Weights of a small transformer language model: rotary positions.
MLP neurons of a small language model. Each row is named by its layer, matrix (gate and up: input weights) and neuron, and shows model dimensions 0-95. Each number is 500 + 25 x the weight over its row's rms, rounded and kept within 0 to 999. Numbers have three digits each. A neuron's up and down rows have the sign that makes its largest values positive.
After each neuron's rows, "fires on" lists the tokens most often at its 100 highest values on Wikipedia text that the model never trained on.

L3.gate719:486513479469474523472542499513492497486519531505492510480484477475507488490507515515520519465457528461523473474498509488556470523496505498528483489520509478454486514506491552462470471500487526487495482521489513504510458488505508505530495512488528489542527465509490515531523492511485452516
L3.up719:502499496466462523476539484503506491484504458477475508492484504450491485532494535493488489501450474472536482502497456530538477517457491478510507470462490476474484545481470543471493536495503521514546473514509508472503427492490518490520513489512537481510487504502485488502501451511512493530
fires on: "-", "over", "ay", "agon", "ult"

L3.gate49:509477487470516518504503482486500453486490535477430495471504508461551484522482485497548473496476508536495522509512463484502516456462539483447491456511542519474501495492473520496512468521522538459489496512469483504494475505509517467516480497539479474528505497487483490479494499501518476530
L3.up49:478484490504502497542456505498489482520504515471504464506512538483514480496483516496518484542536513526484475520493467465485496494436461483454498493522525519488544516487557514459531492510511514462501516515488504532498498512517517487549473515485601461505490505488499501464517516522516461553
fires on: "ar", "6 ", "5 ", "4 ", "ne", "Can"

L3.gate665:466464480491491481527412528475497482479545482487500536481531521511532521490486520454473496490515511479513476523533514479498502526514498486546483454483475468524477505483524532464468462518511521499498533500473471460508536527530527491494522501530522502497493500508470491531504511497505535459
L3.up665:496510526520475526517442487462522477490506522446469519512487515480507489517520491455490525533515475525514519466489473488512460552519478500490493497489526514496550448514453500511507526538473524495464548499523533515495503539504507469520488486465478506482500517498534464522498464501500521531
fires on: ") ", "min", "ing", "is", "ter", "\" "

L2.gate361:495495494484472475473487488530474530519533462470505439495511509497552461493488479453465471542501497501560506497529486507478488464509495477529539508492509506550539476523519509469522498529495520517501510550465482464503507523464459471486540517526542508510469505521506457567497549504551490487
L2.up361:483497490525485571488503467527459475489504505511504490516488482502482499540518508502566491490491477452517525522496485496496509529524467510497476498515564487482478522500462490495472498509506531520476514535518504484508464493534580499528509516482503504525476507469525517509506516513522494464
fires on: ",", "to ", "ing"

L2.gate110:508505546465501519497488534508514474460499481516482499501510510503515478511551521466483504513486532529525522498452508518495514500490561491486524476449457501510498539511480514472528489518485512516517506522528498495450554517447495486460560484475505529516483494515520520483518545482513507536
L2.up110:503494539466485540502442497524491528441526491522541524491474510475445447500498455495529478546514535460477544472470512492504498485501534523509499482531510491452517485479459524462498507510515509502490495509521474477494456443526487451470476522431459451504474472500462531480502515512498480520
fires on: ". ", "al", ": ", "ing", "le"

L3.gate45:510495552513465484480472476540508523486525531476505545491485493518478527534470526493493535510460444557519532521457508492499460508500533507541480539474449484518509548478579504475523474478484497499528501518534503501510493487481527480508456526480496526477512470526513483524481545542549496474
L3.up45:458527471499493506478497479501517480517490513543548561524526489485481480457514450493515500480474544450496447498486484547523497433532511527464493481536463502488482513507457563523477571476484503500466551508501482491482485495465480438462467492498456499497526482488490521477548539505522475538
fires on: "'", "i", "u", "S", "M", "ia"

L3.gate940:458465471521498530564486537496458496511496486461469549484498482470500509537529510471504517538491503510469484476515519460534497511474460485485502530433494473479515531518471517472487557481516499512500472511516520507490497523493524516522505470533511518498456526510525426488463522479492520518
L3.up940:491527571481541501516531468462480506482503518493504504520523515537470526514548498447533462520507479520463496497494534474481416496445515516515518494507518524475511486546542494477526516513486473473515467482504450496516539480509528485493441486501495505545500521501492545462531523551514493500
fires on: "rel", "exten", "end", "represent", "dec"

L3.gate496:521509484447537508515510494523529490485515520477481484482552511458480528538499445493488483488525527514566505533446504503494534525521511500494466495472459476561521502548465484500482525466484542461476481486527508491456489482500503479465485478490561470471529483503481498499425498500457494504
L3.up496:491515507522472491525499482462531519556518489500488475527525488463487533511479515507494509450464521490493524487505471468506533514486451504496483474490482457520485559532506491520500531524507518494490518476532510441528493509469506521528542461522531512542496472480526481547510530519498545528
fires on: ". "

L3.gate93:495546464479502523495498545472516457477490517480490503517523513488499468537461501523515490486486473536551467518515459503545457538481531506500524495493541545481505491489481516506502463535455504495526499552496490512482526515525511460517546531527501477509507457491518533495491506495511427498
L3.up93:498515462558493511541484501531524529470467486515509518506479494505502495524490528505506495486499465452488487494482453520523461519488548500501540446502542477481501511450470474518494482499520550501527510513537444484503508438533505475495539471527531501510468495510510476485525495527486474536
fires on: "r", ", ", "-", "und", "ay"

L3.gate965:527487512484525516446498461514464493502499514503502488499485520495506466496500442521509460551484500476510516473518514488479511507509476518460502498504495492506521483477475515519468514544489497444493489519498440473447469484545511461550508544540461486490522491516494505499541530476479511475
L3.up965:486514483478513535497459514493461477507487495493521493551520523516543481510466488500510490522484477514539507471540520496464541510515466493510514515473507489505489505478484506481450483505501495465465493454495456463522477477493549506518500504535525485500463472482510526493492511477493487509
fires on: ",", "comp", "TV ", "Wor", ".", ":"

L2.gate284:550529495471469470476515479500485520483522494498504491530500487502502464457495499517496502539522525471484519491488463524463510473506521519489500539548507473528473483475490532457523503536494512474494516535497463509513500494462479522532524542514480493505522532488523468500471508464434546506
L2.up284:516505464546511446494528466461477468470528477501481490503506482522486548526525491522513525557512480510495495491503513543497526477509512502524505537519505494444501493503518507476513489515477454521507525489479493496451485505513529522506459506520494462498483518520491508484480503447517471472
fires on: " ", "place ", "-", "–", "late ", "April "

L3.gate860:491528487543516502542521447494520514484521469474528510444501478505490542465506470508485480469524469488533504433536535467504491543502488463496507483482458505520435502485527542492519520475548462492496477487523526549464531474504512484507501508505484483510540508482509475488484505490482483480
L3.up860:491502481520534545463506550526495487532497495476541489476535516506498518507483488531477458447518490469520437473548506535510543506468489499513514515553531509510523488480521530530464513503491524495534460499488530496519519500491472485502515530519500508523534490508489472540558506508464535468
fires on: ", ", ".", "/", "and ", "or "

L2.gate699:507492533477515551471519462513451516496507514502546518497445530491536512505504521537496510460473573532475492518493488494456528514486509504501473498488506475487476541547499487495523516496506521520553509515552496509493527479488483428500547474458475490520510478518526464508529537475516514519
L2.up699:513508515463497543465510439491471544468514495531528483482457546452515502502528494513497527495466548511464528517476512501469517491498488508504479487479498469470489540555513501527548493473445521508526504524507502491461527481537515459525516490483506500547510477515531479509534528480543501484
fires on: ". ", "o ", "e ", "-", "ise ", "i "

L2.gate705:512454517529496502539475485484489446488469512505516510514545513481518445556465517516533519527521510499455522475480454528484500512494503523424481509481468520474498493484453482495470530515481479506517486510485503495515493490491473509473480493452538500462513514480491490518481503516511472493
L2.up705:536489504467516516480461525532498526500471523522485482423522537486492496519495471546511498485489511510498553471452445521492487513532511504485529502496486492507508511519476446528462537455502530494526509482511503482492521517466507490487509501501478514466498489466491508505518487506448487490
fires on: ".", ". ", "ard ", "s ", "ur "

L2.gate759:482501487506510493527495449511473497487490512530505482502546482475493511484485489477520538536494483497473469497492479536510545488547499525501497461506488496507458555530516471533508520499510449511506530534466511489504441450511528493517480496431515522469505476501506508528494503510490506476
L2.up759:517506530516470453542452494518488490528482499526549473534489548547512515491481506490535527490481434501476501501512449495526503476530490465503488525492475465491513526501517475528508474462492468488503492483508523494507536516433492487477523484499486494478516509450466500497512501506509532498
fires on: ".", ":", " ", "j"

L2.gate73:509478518482537499462486479509498554476491517561515508502492493496524510483484491473512415517500509497530490487548510517511505511517515493490499507501493465544495548495529492477508509536523538505550484501540464475510524487456460522480521519540466505485513490519490536544495495504517506490
L2.up73:483475528514486500484500477490516499502473490586489497502489515485483503470528508404458469496507484517506501483487469501516477531488497487475507484515483488523502532497534517493505484502504511502524454534562455505523530506499518521514518535507506510507518503504472501532510456477536534501
fires on: "-", "ass", "th ", "nd ", "ag", "Third "

L2.gate466:558515446471477468526498494481496486481489526513474472481508493521508490512525530514525502470497521497524505473493532472491498458515492468551517500437483520503528484470541450490522511460495486488487496450487458535494519496501473498501478533537541474485547550575552517515484466472481474514
L2.up466:531505491489506499501469429494571508528483501514484546522548516501517467498457522534483459483488447513552486497477496462486463513500457480475540491480495512518527510530562524515513507500497524493517498530512498478503533522485468500515497506498464523471550517511510442531468471515501515501
fires on: "'", "-", "sc", "Min", "ur"

L2.gate946:487479464462515478443491512469524539496490560515522554499471468535492535520476440499521532507538500482484502499442480518496523506517472431487499486522460503543503485494483503477463509522487518481498521516539552496478463501521483525530504557523462491468495483506506500513480529477516536499
L2.up946:490514481525534470512482500521488452530478492496473503503511473564497476528529490455478524482482507482473500529481476508488509450503486497512450527508457528501532491519452518514486518475505492514502499464483493524478525487451527532474513490533547497478520528478487493521516508520547465488
fires on: "by ", "\n\n", "with ", "for ", "s ", "000 "

L3.gate802:476499515523488472531504472536509513491492526522505480470541517498503451472479526491524473464509493483507470494506497520507465497489507505487511497468511508495504465538473524462468462480522499541533526514475476559497505512572473498503496454529528479447487528509480519455502515471530474511
L3.up802:508464512526488511498519435488496493491509498477432496508553501492500482530499533536503506491479493510501511522526484488518452477483501502527496510518521485447502545526525579501467478521464480508481486519474447504525502522524484500439483485460457494462526498530478482508479502517503514515
fires on: "of ", "to "

L2.gate91:464483518490481518509515485518520485497540502527504471467517478502524512512462531507511501495525516525480497480483500531538450490481521477504461478492555495520537526525465487498565530556487491518541533460488489449493483534468502516527500502476573549522479494475462469505495499496531502460
L2.up91:506521495465450473492520515515513500433537544498491514472505505481487529501508493510457513519490518555532482490520502434460496498497526496483503471498498506474467469531518490513506520529483495465524520499482544504509477524491501493481484512511535568496474497479500512511508530456500493479
fires on: "(", "named ", "called ", "; ", "to ", "as "

L2.gate964:497516536532490468515549499491517494499503466495479509544480480493512519463521484427498494482505499507540472496535533550448486514509514466484465533517519466574535494512471511503538478537485535496507504486523514521502519508480496480494533547510512532466506546466469497517516451489476459509
L2.up964:455500503513529536517561499498496498493507479491462492525531450468495483517538473442496508491500464530487495474570489508457483504496506519526458492482524495496475530500497511515539547518490550554495494519548489515509535510482516515496474521503476513494497499537470519488515499505507478495
fires on: "-", "th ", "s ", "st "

L2.gate205:513459451520502539510499528532550534476510471499525522468489464471510517477525493504521492536536476494503479489456496492479504439483515505502473473528540468505492459510472477472542496530506541497491530484506483496521523509474481487517459541539457507495458511479512504469501515497520476471
L2.up205:506483466516506535494517550480522486496509468475516526497495510452527468518527523478536471496552516524520503520485472483520491467523528502530497496500562494503497512521515504485494498492494534540490501499500468472497470569487513480523548535520541477497489507497483454457474487510479544518
fires on: "to ", "of ", "following ", "ing ", "ur", "ther"

L2.gate497:496499488525460473450506500524461509435519505504481471468498501480479497489497506515485477476527467513508519541505469497493534404494501478503506515528496507478514494518446502511517451485495477481489519487463471528545527510534537492491475504509519501466440570511468471497509472508511447463
L2.up497:447489479475482472458499484499508506489500474531507505505527485441527493442507500534522473519509509521508499465526477516474491485521496483450503529477544448483481499487483498533468496463479526499461508518490477524512510504503497477501465518485478479445492464494473500490511506477491487554
fires on: "of ", "to ", "place ", "for ", "| ", "sol"

L2.gate874:443493489490487531516517468449468530509484499518496488490513518493487507534483504537417542525488511515492498450493481533497525536499479535511470476465482443513438457510464454464505519503505550483484515520497525487477519560473538479499479490450465548499505476465542478526532523483490518517
L2.up874:509515529464490510498465491489494521483486514505520468467537524491450534499498478545479522475533496500459531428464466492500550538491521455491508502482482451504510513509516466473509474468494533514513499461519485489515544489473521525520505491503485503467504493498512535482520518471492490488
fires on: "-", "rom", "."

L2.gate483:520510477509528481483494488502503527526470540544471515471521446542462481499530509510502480481503554538489461480479515462516467458470511443512482526494506559485510511513505485507530454506470539518485519506502487505461493472542511499471498499553439505479494529480510450498541548503513491529
L2.up483:495515465536494488506482504538474527494522586492490535519530460572504474511502505468478505508515555517475466500483495450488486489499511473522505498469511525515469485484502508518544486502463533558449529504481487547487463519521497536480496520530485484502551513507499491511564515488529489545
fires on: "lost ", "s ", "ed ", "ing ", "losing ", "ted "

L2.gate42:441548439470489501456505493507530491522500487514472515498493513475456526525491504525500506477510506545519489495517512535517521539455507493479450451475497488514489520477487469499495508513508515483501523493506493475480455503557517499488509486540498510499479497471563522538534542470501520441
L2.up42:499547500452477509487498534489470473529532470464489492516469513472471528535487529528502527494489545478538522467478532529480527554495471484460467486522517477469508520484489499480530493505472517493518492501496484481487492495514516518513507500498500529500484487451514492511540506472464548487
fires on: ".", ". ", ".\"", "). "

L3.gate515:512545530503475493538533473486442496453549507527471500464504485506497507482454499497485506498531493482512509488431496501494517488516502508508470532516519513499470459483524488526503501430493464502516469516490486465496433486465489541467494500507467487508531523527495500526497480534500485531
L3.up515:494471518520513463518448521524516464470494472515494491507477518494544499490520400524520487454540472484509505477505472506470524501509481546536473463484502498501491479507544528493520507492493538496517479513533503500521476504529538485465503459448461541509511530511528531497500488507534514504
fires on: "z", "'", "it", "th", "h", "us"

L2.gate821:505527471506528528520512444478510520490502508505496520476517508518491521483475472522500490502512515462522464505471481487510513490484503492502559508474491488496493484486492520548514483531501473434505532505492504522503491477514487524525514510483547541467455523473477517501506535484545482458
L2.up821:522561535505491507555517539502502538530529525518514507463454518478439553489491499547479523476513503538539502516518500496445514489487495486491512471480462523500491475479504523533480469506444494471516503488493506460503498493480492531503506512513518569492454473490494532509493524490522483486
fires on: ". ", ") ", "; ", "(", "–"

L3.gate877:521491474504489502539501523522471540490492482500519444511493536488513544520484508494517500506522500490536533484500459475492500478473509485513546499509487480502518499510463494508515518531517506513573507527503528528505497490519527455512511535489516514504508496550511458480536498486542484514
L3.up877:464477461489470535524482530508470458503514490457537500503471480499526438511505505481511521510523462476551519497483495506503511499474472521476520538537531495497490564511514499536483501531509501512508487501491514546495475508527420515518492491518501487518483536473532454495514513460501471484
fires on: "well ", "and ", "to ", "or ", "am"

L3.gate333:500502496486530456439520507538490481484538491480515486495521487511498464476491452490473474520497483488485503513492579525478514488496542534498480522535500487470544520496476517487503488535477471497493517485487483526485458499526494514505508516492517528523479461513441501453456502460535536470
L3.up333:454501502468468560514477523536429514506494538536472517501471465481517467447465498548476479506534455505493478506512545480504506469446492478561501511511505484475519477476480533474539487507527532497480549508496519505475496511506512486489485514471545499527489476524475502482486540491491510480
fires on: "of ", "to ", "con", "ing ", "ied ", "m"

L2.gate302:463503508497516541538501494529515490512511504472490547540481506463493483533554496458486463439515462526495503514464565481496452460462529514490508527506467492499506529474530488519443522523470523532471520480491503509483514442520531520510516482505468516486527496520535530535504489496517499495
L2.up302:502514497550510481518514484466486512511469521481532516488461514459476503503569554519489518475508473561542484546483512564478514504521507475469504513521492473465496486512515513523468499509490531518504498536477448474458514476512532505508496500490522507490482517506502493472496568463487456514
fires on: "ing", ". ", "er", "\n", "number "

L3.gate579:500511509485481525512491549481515504474507466510475509512518501516544467517515506457513428447472507525532490479517520526491488491508531460504537506509483482500530484459499511493529520557472501492530464533492503531494505491526459483503479482487471489463525494512556511512485511438500481509
L3.up579:536476502502504484501485496511548470474476498541504487489477511492504520464521520470480497495545474499538511499488499455502507470512534506509532518501475512527525494536487553500508535491526497530546479488506498504517500522496483446511518511513456476511546538493507510514487481507510499491
fires on: "and ", "or "

L3.gate826:562579510484510481520570505458440522510503494464503510457479498497525470526479506508519525503500483477504508519515475499500488449550449453477503467456516494520497527498510508516485520480498498477465471470553500501531486495500511461474493515524497515481481487496523490530493441485515470478
L3.up826:491485489523525457500520472502501512483529497434565532502490462540485501510477499482519503520440480465503512501522483494494528481517523481509497473493519475477502481537496453496555505513537520489488506524517511493514542535483487477515472491540530515515524473475551469531497464508546533510
fires on: "–", "-", "sc", "(", "ab"

L2.gate609:493506533479485506521470489501490512553510508487454525487460496438527522514496511490513533462492487469507485475493509540464462490479508470485530495501504534529449460508480509510491507462486532515492514474492500532467522501454536526501485511479481536490497523477530497461506526498502457494
L2.up609:528530513472525477505542461510525531507490482501488506507504499465522471466467510508499482474455475539497489529548468486553487445476541514509555517513514456489488499511483515527489502500523491565530499502514528552481503455469537503499498459461498506504538491456496481513512522502540482469
fires on: "of ", "-", "as ", "es ", "ing ", "ating "

L2.gate298:500535485526516517472503458458537468477510532494504522504520513519483519504485478549523482455519509478470507527551501507503514517508493436516462477504467480511477539487514505505494516565494480471487516501494498520497537506542485504494504542528516511498455458512513453497495529463523520473
L2.up298:493538523538533497516488491484522457477492531485503521505480539489497515476481466526530470459494507487460490522595505517517515496501499509550486474487530489519488507497576473510450536555497456504466512488472514534514486509482489512471464523502499502508486480551519479530493513506484485454
fires on: "-", "| ", "–", ", ", "acqu", "; "

L3.gate972:446487517449514449502451539488540534509506471488479505482492510460521508537520486493451470500520505491479453444496509480522538490507501503491525455466480494439488486501490489440503522434483529471483543470487492445483509478498538535498498470475503504542514503525519515500520500507492533531
L3.up972:488493474488484528484506545490525521458496446505514496493507497442483501452494498527485489546526499489485514515506489456548550493490476510491551483515459511500463501482466495475524496499519546459477480476522511483514509483494511509473488528494469466478497464491517476510543522488505501487
fires on: "ation", "–", "It ", "site", "ement", "."

L2.gate311:512513533487445509480494523513515514503464503497515497534510505488487472508498509472509538493551445478485539489502503486510514512517479502503469464493470474507483491488525551524507508514509514481489494527479528470520518519517509495509509474518428528475495482508490489461478466504492480518
L2.up311:507486512538463493500503517543496515468509452500485535536471555466470510498492480497500527481504475455498548507521516513508486510499458477512502507498508483553497541488501527524508472488477463496484467501470517454511531491495493520540532497550512501466488501485492501470504477518487422493
fires on: "comp", "unc", "Comp", "ally ", "first ", "officially "

L3.gate68:518531500483484532479482478527519540500525512481489478562501496463539514523547515538535500458494531487512513534521486481496489512468524480486471463523494476475512527531492497518488496523510475466491513510474489469517516482485499477496490438506502511529533446531512518480492501518477517513
L3.up68:466503506480502487492505485535552506534507493511501544518473460471533518493503514532485518558458494493496507545469485487490538480513471499473505479512524481471520508528502519463530512503512469496491502484482498523510532483479503481505543473515522509500496500474509506496526523541486503521
fires on: "ep", "os", "ap", "op", "el", "yl"

L2.gate528:492505542502498470466504463468466505499508488509505512507507546503534461498513475507518493477474512517487490490492522556528500519526512550495458474495497460516491514530492496487539511545492511488515506454505469518459469492450507498483497476484452530501506465562506507517476569505498488502
L2.up528:505474501500540512484512446495494529492520452524500509513499524496505480454498484469507490479502536509508493472488519524463533491486484529515484504491503500476467504516521478505529532533485495468500457496468522531494485459477517470506499470499505524507515474568504517501489545518474502478
fires on: "–", "-", "to "

L3.gate859:490497469490517524533504531460487500503485490529541481520481508452526494457516552508526502465502482483482459477536508501480494539489491497488523490522469509491493467508445546456523474495519494512485515489504487537453505495466462476489417549520527483506508513496547487511505575464486502498
L3.up859:534496474483490527514498524479457484499473461518546492491478542441490479509501485493508502501490469519569494444514522477462482504512478510509540487456460531522529495522528511481491535523521534509510499535528503553509475497501493497488520528510538493530517504512442485507540496491510518481
fires on: "and ", "or ", "& ", "to ", "but "

L3.gate314:487485505490483471497490510480493501508523497451501493468530491513541515526479445530476544461518496496494462481494530514509506511500529540497526510550519461469426500477511470488474458508551523544496475494511473476534536487460507470499553522479507498498530485476540503454484490502466481533
L3.up314:515506500511474411510467508510537509505532520486503467502512495517502508495526504516528548493509450503522547471521464540528474548516480476500483502482505478550554490459504490467477487514504513458528521508516513532534514541475494503518512466503449521442479530497490510481516507451451502513
fires on: ".", "="

L3.gate890:495490517486527534423503469479484509523494511482480526502548487494500469531508485492525531492514467519453500493508548505517475488522527495504489503441502461462503495497517502461511569552439523512528495501486542484491508483512494483523436501507433545482490495480543544511482499482469483464
L3.up890:514508471459506494498525488515483471453468473519495489467524463501508470463520468478503459511446498520470460519488513504500485511532472505522460509519512525489496532508485494512531528482473513491493525504478514470468448484482530454448441511505466484501523518539527495488480486539523518485
fires on: "–"

L3.gate408:492503481509537518479524503468495473485471565514538518472477495518504510497519483524512554487511544445510439452494469487511461468517564500498494533486491529523517496480496505447476503537526489447480508482450494517472449484499512512487507529502444484477503499521477487483504534472485495511
L3.up408:521530508506525511504501490504516501488493506499498517501516495497495475529459484484534507540526490473503497520531513514520510515498552505537506545459507499506488487502449501504489489427515508532487490515487530493444476479481512506499487518493458475530515466519517481523511537522489495475
fires on: "s", "'", "y", "ann"

L3.gate499:537488496516497531486476514506538494515471500488440496509469495523511509516474495510449462493469471521466474450461494483510472509563487474513504460523490519582461523497546503532455544497523507509514472463552568498500552524551511507501494524499503524480557495488506485551485478493478493472
L3.up499:501483493510470520552457522469504471534527496535509500501515487439529565465487484502466491536516499500485531468497461472472492476519467559488495501475478483491483486508475519507511559477514527534502499484495486522523489554525537526488507486512512503476519497510504453472518493494495475507
fires on: "de ", "in ", "of ", "on ", "for ", "to "

L3.gate646:509476501472516521499486479506532494481524540494476507494469495515512480481485486514492507519551472512523521500509523509541466458530480489469531493467435518504511483506496513488500503530550508491524486461462501456510517513526519532468503543512523494458498499475483453481534479492494542506
L3.up646:470515518517520499512476512475483500511495536504545487522507493536529454510542461472440521459452506496446534489502471504488509495498507506481489530489488508492477533491538494514499501546521519500477499477524512519488504481511494533520535515547437544514556562457494429509497485474535513513
fires on: "of ", "by ", "in ", "for ", "– ", "from "

L2.gate147:528489467470503505506517503494570504459499521469492500542520490481541520498514492506514505468451479476541461494513459480497519505476541516540517543473534520516520481503518480478563471505522501540494482494516499528525513502507503496539508513517503510461454490456469435479480510465517524494
L2.up147:513476483473485505515502473526509514521499503503472499504494521481538497468476486498517479496457483538568492503532497559453504486466516516508510510492520540522478479519529481493535443502479522519535535446507477492504520503497490514532498532462491476469536508475473458467484465511507502521
fires on: "of ", "to ", "ug"

L3.gate731:518519508466474506518518497494484500494502510505489505474515429466468504521495509530489531475517464531470480508531465550514525460503515540484476512496475470474500507512537476540494503469491519480473527544493494494454492453491472493543513486490450512501449525464498496513484507534428484502
L3.up731:544514500512526503520470496508501514490533537512542510521471524497427495536509510493511539482460498529548479479498435460479546516515557499484495457498487502539516507494496479501522483462485545517454496471468539498480480446490517514511529459480491483476531512485502493515479502483511453552
fires on: ":", ".", ",", "/", "'"

L3.gate168:480519510501515509533515519525462496488535482496494542448519506467515497497476536467475503471481455509502499554467545521484504505480531477492450489481480480539506512481499498485533528491532501498481486503519504509513566489458528515500468508528547511503530507511492487490507469531505481520
L3.up168:503520505498479483512507477501494497494571521522474547486500523529524514508540531514492486437490486513520489499485534497498522515582482460468485485526494484539519504499481523495483537518452506500493480485521511479490495483443475480461507527508498524498483484477516497449538530482493512523
fires on: "r", "u", ". "

L2.gate416:457500475530504531482501478499461501499506491499493523523532452479508490494505487491439454470454499456531492499507488490496468473540519490483512523492454514542519513502494443475494521480485512517521507507454513537536494491528492484506516459535500518501496495497441443535474537454503521469
L2.up416:503480484479480506534540503510482462518513498502503490537502490486515446508501425463526504514519473529541470498515509501523484505487513525469475502461505488493499482485502552500490510496531493472460511477500509519501529545492499508506473513498507490534522489508495507504473494476472452505
fires on: "-", "of ", "to ", "or ", "."

L3.gate595:485511492506482501510522499458543507510463477510463562515494465482531460489511512496486542484525493493470487476480489493468507472545526497468495493519513519490495492463517531504464493514539490560512474502526520524483552555530558540518497467536484480494473498478488476504510484526528469469
L3.up595:517485493518505487516497515469535472539478553488494477531507471505495514502414494467466524482501485507483448491494473482486536470517486526496507473545495521534539522494501540534439496489476485557521508547477502529533511490533527513488463497479487515504563516500515494520495510488465455516
fires on: ", ", "on ", "in ", "the ", "who ", "and "

L2.gate439:510510514448473520479516556465451498506496495482452445479445488460496493558510495514466541509540509512527542494454527519529518522479507511510512440510544561476498502482533502522485500472473498499483488486544497539497493493517493502441515560504524507524533463464466487486548509475517495496
L2.up439:504517509477536467483492524530495510487432483517504524568492424487488476526489490480504495457498550481540550470476528488547507506539438495473531471504551560493509468504472511532528491488483480487522505475541512516479496507500476528564521503479456450502518498499465508520468478517527496470
fires on: ": ", "ate ", "ed ", "ards ", "31 ", "45 "

L2.gate370:491516544496500503497497452534524496538487514464509508487481469515538484506496484463535507494509515511482488565486487474471482495508529512439470476485490507458527485541523572531475501482535502485512514500477503511466480486518523438503497487472442496499475488449508501556527497540479522493
L2.up370:454491513521511504498491464537543556502442524432491528487485482495493459504493476466509525518533518513497518561470509481467487460531512507489473426486482530473517443506496540473493542487496499456490520536462529491466479476505527475498515510482505476510479458479506484567534489528470499485
fires on: "ch", "ep", "s", "c", "el", "k"

L3.gate505:537506488531442480492545466559487495521538515505518505485482470536511486539482553513486530497506488478507586516514490531496473556500504475488444464556512503479535539483535515470524493522496480466498485481482465510500526483483539439514486520460505507490508507474519515481459458527487495509
L3.up505:446514522476494514532464540519497475523533475516493515511475495475528527503454484541524485491498513512543522500534505491480551517515466472510486520490509485495517540504454549462511493507486495507527472501502444470520503501447480496429462513521519488473484433522483470508487499511501499444
fires on: ". ", "ay", ".", "MS ", "A", "B "

L3.gate964:511516475510512517511494560527492481465481491503486514542521519480494419480507498494525502496494488498522509527429495483512472541528474538539519537503523523466534489497507486488548493497463470502492480549504467503515488498521495491439490488503497536484467479504519457509495498491475504533
L3.up964:528512517502503505518482498506447509504502513505526504482504533538494521463502496486505469492529531505530507510480477493500530487481523494467488455484528546529507501511531481501494531507475523472468492514534507517523453516496469498501471468490463468506463493506507477533532501541458522500
fires on: ".", "ance", "in", "age", "ine", "ore "

L2.gate392:530543494515490506529505495463504507502517459496479490465503524516505526533534536514464501476483514536472505486498483448545496493510503504518500556543481474498470518535465496514466495534568548488504513491485476505509490463512519520496498521515539513521559515451469505497517466506462480519
L2.up392:494480488482496478532486483478502526478471500500469518485513517460490536504518491495500506485502507480508510481462470510512486474514512541494508510518501456486471532546525495502466478468501547501470520478517498474508478481513511526523426492513469494516528475428480518507465515521468526486
fires on: "fl", "High ", "Fl", "Cr", "Val"

L3.gate814:532483485468526457495487521475462509498477500531513521493514504481529488488516476485479473477483496497518475563522526502489496476576513490534462473481487541499478463510479504481514457489470519451501470516546530504502504484492466506468458523539511490516476468502489494536518553500505486441
L3.up814:471516493487483535535494487520478492495544523514508509491494497505514466522532456486532495492436492503480497498457525539522486518493490457491519473508480486529503445522506493518533487485482489493502494463532503524456484477516499459520489466501505523495524498471514499498452561445497493509
fires on: "to ", "– ", "and ", "through ", "-"

L3.gate963:483520514474497507509494533499469498556491488503493467526495464463528461497511502507533543442510530491488516493495523488491444503504505483482516528523487544529482458494511445507573512505484533503458520498475503523462532467482487504555486496497499486496478502493503511482493538460497455499
L3.up963:487542498504508475525489525489479551513538507467465510504473452497486502480477535481523487547472541513480536545505500500498492453493481509484481522508470504494482449518474511514458542496467468525518520471489441539454509488502491504472489490497559485541514501526523465520459515495514459531
fires on: "ing ", "m", "-", ", ", "^{", "en"